From a checkpoint of a small transformer trained on Wikipedia: rotary positions.
MLP neurons of a small language model. Each row is named by its layer, matrix (gate and up: input weights; down: output weights) and neuron, and shows model dimensions 0-191. Each number is 128 + 24 x the weight over its row's rms, rounded and kept within 0 to 255. Numbers have three digits each. A neuron's up and down rows have the sign that makes its largest values positive.
After each neuron's rows, "fires in" lists the words (lower case) most often at its 100 highest values on Wikipedia text that the model never trained on.

L4.gate2397:083103159101145149120109119076141115119142152144124185170139119095121157128105134143131131110120106128131129086140127130162135183136138119159128155093116104131155126114121101087139110121147100084070172157138123104145148141113137128125161122161135127111144121113123095136130153137153118130126130095095143146145124127141146139122153172138088108139147132093133167136154166134142119114126145138112129135125132112133143182143143090116118103162131128106140140110117116144094153124104129133126145152151140168157108122188130126116124148088139126123105143132098158145145144136101127128
L4.up2397:137138105163116149170134148146103159131120138131151148151142129147134129080118132093110121128150128167100117165149112178123135138133053156118132127102128140154126102174141120074122144085117153103121153123117148138125157139072134162137189160112086134153148108125117129129147157131106150173106111133158145172178134152145218122132126084185121124187131144114137141126140117103105092114113125126120135160150178146100133111117156086152175157154139081121114090090126111115103125143130099088165157122164159099142135112148148145142154154118131146129105136139102099152149103154116075098
L4.down2397:094081140129121142147122135182124123076138106138141124157168137128127144141088149150130178155131090124121113149114131132146110118114154138129115117117100173153132144100116129134101090105123085111123129077135142133134152112070108153165163157127154118146120120099176094108136147151100114127162117136146131114138118102147092087122106101124121173109130109151130124108122145113181107121104094133154116132139119175095124132122176119143115098159126113150120137109113142164119114123132134157125126139109136153105122115153132177102147142121151137130108165123137123121156107106127115133
fires in: "the", "my", "mr", "dr", "all"

L4.gate2216:128114094141110143126157163153171122168103166104141105118153151104137118089130142125138160162142139147106090134116142192087172122134174127109122131135140130166124121107140154173129103108137132143095152142126090122128120141123114101115131141111117136108151129113095144145132162143089158082083136149114151152157124150101101143136143105140121124158157109128100127105138116126110114130150121158123117106134143100111166111133119143135136148130114150119138147110130151113122125176132102129144168128109129167122107141132108076151138132097126151122198152108162070145119157190083100117
L4.up2216:112092151145139154152109148141159104119103157090119098114151145172117165135160135130100156104128144126130130121141143080113128136145091098113149067085088085166092129146120177119083135132146112154119127089131120147109081139107171195112153119123128162099111093150136140122092163134108113135129101112152121104136136138127139148114143146127099145142125089119160147086094133107118144129157167149119166148115122090107146113141085097115163120120137102089160126153113132111145105145129148108121120150094148140098104111120173117077169148155139162084119123081100110123142133105114116098
L4.down2216:102134146102097155103138175103151157163120161110106162107141154166140154095140126114147165111124114168130100109109137143138108112123144138065092128138140103088100126130176162183154122121102119106092133134133132140105110175179109120091102174080099119163115073113126133112092094124133133093110138139164097118115165146112154126107143089122130109082136119157107134144144143140112114199149120151112133074151162159126161134105117122137122120133136152098123110089106134102166113124121129113078134093113104168136137120118138112140168138140098127134118138116147145120126137177116171099
fires in: "during", "end", "both", "part", "over"

L4.gate2376:137128180126145127149133148136138118131136082109125142122136164101100120157120138124103127153128059163150143089167101159163097115136155114145119117108149129113133134132177120093136147146105108147092099107119127155153130144135138119101160128143138152133145101126125105134124137114160161147149136116122115109128100091127148144125127109122137097125128080133123108090201117149143076088089162106126124121159115156119092156139149114145135150131094114146131118121161107129221123122152114112114134124133116113128130111099138157155136124099110155126143155112151133141123073161126122125
L4.up2376:118136133157138162144110116139097176115164102129122124129132123085159135101137139150119099155138136100132122115120112200096101165088158139132105124178117130124155130114098111153111129160143133124166146155099157130117175118118146132097076126114099138160114144141144125102136159144095128070172102131107112130121133113111117186163188126112156105104114120125115136166127091104112161100136122069116140124128132146131110145166077126116132079118116127104101123112080140122116142171132129097195137111108106104122176088147160167129114123111119134092159138151150165159108105106127160130
L4.down2376:163144167132165118162122137116154094117129114149144111147143146050155081144128126157095108137125133132104137148114125151104164156120173180143126170153083102106155122126148167130106131127124140142101112119121115116133162099097131119108075089065136074148101164121143140145161107169130110113157099115162134110103102135163142139150134130146150106128110112122101143164118140088121142089138084128185127108093154097191090126134100128063111119145147129163144100107133131052115116125125124124140161120119121112126150160131143139129148127092138152120150078096163104117105116113129126115
fires in: "had", "made", "used", "making", "first", "who"

L4.gate1790:115147168123143152111117109149145137124130157120085098092096136104153090123140149118171127131122101140110111137105130119103152107136093146100100112132128121122067139073095163048099097124126120096085153110137130118105108130153136090106139178132099141131148118160100128156166112142134150108130119119166156122103081166106132125142125139105117147159123121104112129121175125106144140110159123139149113125172110169100144102168123145116133120122145150157126158156130089146164160142152091146128121147156117175140153090132159135152132094163140174115127145129110091123040152133142130104
L4.up1790:119100108113137095107127106157121105143129102145100132093119125135090071135116143146098107130103142137146117100175118118142145153142108155117157111102091125116092133160144162128136130140106146154098137174081127128113112179122120152140123113175102126126086154121143112115123122136161146146106105115123102127158159121132131136127131087144130121170118123127164102091103105142140116120120162105152166093122129115116137121086133115144080116143128106101150091104129148162096084093125104100092127126131110132117130081139082077092165129153156121073115138124162117106125097086150120121
L4.down1790:144166167134156094130084151101119142160155118146091138115131125123132071108164155178129119185064110148132120070135094110099134167191153118092078106129152106133125104118114151113133131122127167153131118097156113179113113146133114140142167134143179112115087094165151132143103112125152118131152113151115098124142138145140132119131137171128144135150102136126110160137131121064095150103142120126098108106105130141124143115135117136115168137105085103120128113080145104112077107110098110119094097093131098164109124102105117125086154115121151177120132103143145121106099150103124119117
fires in: "during", "before", "since", "end", "years"

L4.gate2305:163134131127107119154136139156137098146111116128154133098112155152139125121131135152152118181130152152086131127108134123113165152175159127124093125146115142130135119121125104117114132155174120148100124122117120136120089122091157123161159127127157130126154139144081102125143120109128149172146115113161127150119162140155094085128130088077169122158131132114146081151164108099113136113134136106116151138102134077158134089126125161142117101131163176115179133131132145117106123121140158116105112088158136132116103112105088121117127088161108123133109102110091155140108179149129152119
L4.up2305:117101132114165149118121160122142131153136107160126148151135110163153125148158064147126171134129140131103099074161158119141126164096094165097121130143122130120147172158129125164161111112139122106125096153138159172128157119115143161112187089109122128103153109127139049108159126137131089117125137143153150117091120140143095146126170091072104130125113141154165117161155124102126130145148127099089157138126081117199102114132137128162136148149131148148119180150130166100088128129185112119189123100146122121153136139091136111092128141133105093110180171089075177134121148126130154094
L4.down2305:159176136120107091136120065105139117109132073135148150129127113156112130100125157123088059127137156119103120076114154138111137130110087112104144097146148141094145131117159138138115083125149149151119161130110107139139112134115094150138154127096127125114134106113102119153142151116125154138147145179145134131123156097136125172134131129139174076141116156159104147131155116123140114137167140116150131093077095144177175178154122113141132102121183142119140124149134127116093149141098139112158127079123136099142147112112138137079160140145127116143124124110087163126097149157137103135
fires in: "united", "time", "history", "place", "city"

L4.gate659:149098150115114138128094075103132136150109107118136154122108203126125153105148125186161142138151152126130142159139135117110146146155112129126138145118104131114162183111120134119131098144107127079113117095165133132078147153137094107099129139108105129128145113157135127170081130111128129122176106097157151138126134141114169159138125135132158133134165132125141117150143163108121100117082188137164116123142112164122151152130112102184145109128125119121113099177072095130124107120088147132126136133148118163167151116155114131150151108165107131142167125159139108120144129120076136118
L4.up659:134074127087135150095113147165170137084109145133089134109148172123144104080168161179143147140161124123118126123143124133128140120146164138123120118124122167118149132123157129157108107175151132090115087169136104140100151127119129126111107118076140190118114112121102101181101129128089119109143145096141113158153106142105108118094134159139185159130165145133111129132132109107140100135105128138157133140126111118170147134147084139138142104106128068114134095111117135105077105072121122130109137137108138101131121133169133127096191125109135141078130118118109138176127098117141098129
L4.down659:139118107106115129114111125142166170112114102112075144089117150128174145126129146154134140167089115151139148149163132138104122121166116150142095097105090162152074142147117122133111121126113121135108150131180104125105137166131133141055126136108132177133111145161132126110105132128140162080138131138097146090128065098111129110136117143150133119135086125124088102174115187104119113169114128127116140133049178151131122106147097094132111106110136095117116128149137118054127101105133200139154131147109132111121158140124129129116121147135090163091112109089118108141141149124163142116
fires in: "worked", "work", "working", "collaborated", "works", "played"

L4.gate1729:106092169143174152158165078129103104130131149110146089129123149145119141094124132184144124096084109143131089127161158155152130078087118099160132114146097153155092123112121067142134127140081100124107154142172095123139150131079104121144093115155126145121081147097151137090106154085107123084134101152126148163149148149122090136134113107134091160134088111143145122139135135148110098114113109126146134107152103107156140138140148092133107161118103106150133100102104088129153131156153129127113148139169140195116122128141113111141127107075115157106124146132130089108084114154104168129
L4.up1729:127120142120115176107149087086079116093138152136157148173134151143166140135102070154097123118118152139179116133177159088116134063117114151174108122098123163105109141108148137124122111108124108104145127099111119123149121134128147123128152122154114140131153112102132140159156136102107102125119130146170135174134114134112119142141113153119121106101105152126126107171107151176150136170104103126101145139152140104156078120111142164104089139141170098159121119123112160121136106115114147108075110119142137119121183143122144095109081139106104143134113103165118140149086157161160126115
L4.down1729:117126126136126164121141093110114135098152077095180129174095096130149107124148113103125118083081136104142137114135150115147128125095081126142122156176138151103076144117121095146125089126141098120101149103157173154134138107176133082143145175112130114102144143112108110146167187179120135122116122170127141082095127112078141128143146096111144081144060185115129146153147140119142118122138095109107115138120164125122093155118132128135150141125112128191129128123112100097125143113138104119124108058129129129123165112164132122128116101112103105106133119127167157131120115110108118136
fires in: "had", "has", "have"

L4.gate116:097157103115122136142128129178143128143131168099115138101131126134125132134130194126102148123135142132144096158142123145107136118136165131071104104165112161181100072128093123105144087103111150126139148134118110138106113132146134113100136098121158147128133143152118162097177130155157114135134106128092125145116139133141106128162091092137151149173130109121155123126133170105141149132132134124123135137129156145131099133096126111104107127107127100091103092163093134132088128129122126119119118154092173137121118166130125170107146119146162176122117123112133123150160178163112124107
L4.up116:141119140136134126148104168128086128103170123099103103155148118158096127112123107146126080111130124128108127137155110109131116111143119095149157109136157117124156128135115133101104106051110116142123142123101129132151122120142105115128130147128105111107123131130119138128124161130156093088135129087099140105131123126103120116156137069168162139104114145088105161160152100152134102187085064135118122160145130140152128087177130131099135219143161099166129087169146120143108158141108153123100142133151133104104137133159108149101135133113141153091137179092140145124114116122126106145
L4.down116:181115177120109134131117135123128124164133129116130117138140104124113140114120134118098123085122103115131132109162085116102194118156106119160184081105142132137149133122111134077173125123135112135098128135175138037127115079148134140115142098155126059139125108185080164143137144155137099137142102093162139164087128085143101153132129124136152128092136128122121135102158138113111120129083130168130138122113129126136114140123148125083132130154121116140118109195137143115127113158091096161130139133116128095115119138130120139154168131129103128143179115110143133153126146166097109119
fires in: "back", "over", "had", "was", "bigg", "been"

L4.gate1756:153105103115111145125137104154143110160106145124137133153101091143125116137182160159140139125106145135155124126121165141133171166118172146098143137113099107086107069148114110098154163100124121159143129083090083124114110115128112121113134135132127132100158096117171121204127153103114163102130121131123135128136098137158140055123122137114150130142122138175097089119122131150119124095162145136101121130094159107116097124135111118094131147096128136120141125152132082111140110141126074131135116144119144170108137091197163124100156081156080076108109123112117166103101147089157104148
L4.up1756:097118112103159122143135131124070144111095122158120124135112121157147138114081126087096158137130147116135152129156113111131109121110178116170139130124123123138168116127124124111149105112106113162146166091081100130168118121087129121153118149175088147123060116118179166174103156144136099126094145135181150098131150105158126148122125146132106154111136102108162164147101124125145096105125120145112112110129085143092146134117119134137118149127127096130134137146117106120152158156113151112166147131165134103101131155178160124116117134111166147130150131149096144141096090189165147132
L4.down1756:102149097125134126129120115124145087127109133122141143115119110068119115126154157164127100140143134128114135157164107112121148141127108152070112108144134106048102100138077147119134145148136099111152092150113135151153111124190114093106130144152110117101132095114142131159164116112107164136142144121089127148081086130122147150092152178140124128161108173179139132136106104109089144145122110107150111134065115124153107130121125131128125091141122143112159109144109113032122129125186123135144141111132112144131153157157111144096134130122093097134118123138153104172149111070128110131
fires in: "born", "sold", "delivered"

L4.gate640:093152148101096096132083166099156117123120118100107128120135096093134106114164111121169110119129115160130113092145074109150115107138118127158118104080118121124127171138127150143135113122094145103123143082184129126111169162095105113107133143151111134123140119156140112107139162140132095131115169141131168127123109106116136149183146142083121121119105118142139139113107176129168079129144111153115112125143119111111116091122127133134118131130094124153132079113133176146144089121159117191103101117170135163175073138122116141140112119146108151117095125118115142118098135153130134173
L4.up640:108136112145126149170157117139127121137154136117125161141122121125126119104097145057103160090091116123102133129117154128126093120114183109126092111121103106144146159116127128151123144156164113177128153118118041167132104159107148107162130106183116146158120161137124135130111079116096134134156095116102134119147139149120146128109149111116135094115138125132116149129115169188169131124167078122130143094113110149111173130108142117085124123134125128109133088164122159131127167133114108106135122121108138138102121138137126132163121118089123141140116167140126140133114130106121095113
L4.down640:140145133114112149129138090111114119168141125113100169168122171127135117138131092110168127145115124089131122129120116130158133127133174161095157102173139140126126139147151129168119110091103126130145144155114122147123185144141127083127118112179145159118111113133131079133122116172150112137113097117090152141142108115131110125107182122124125123091130156134105124116128125158129160126161125102091141116058145085135149131115124087088153152122114153141168140127127111061147117126115142094133135119089118121143131121136121110105114111100082137161134093159143132134105136145156141121
fires in: "with", "has", "no", "and", "is", "a"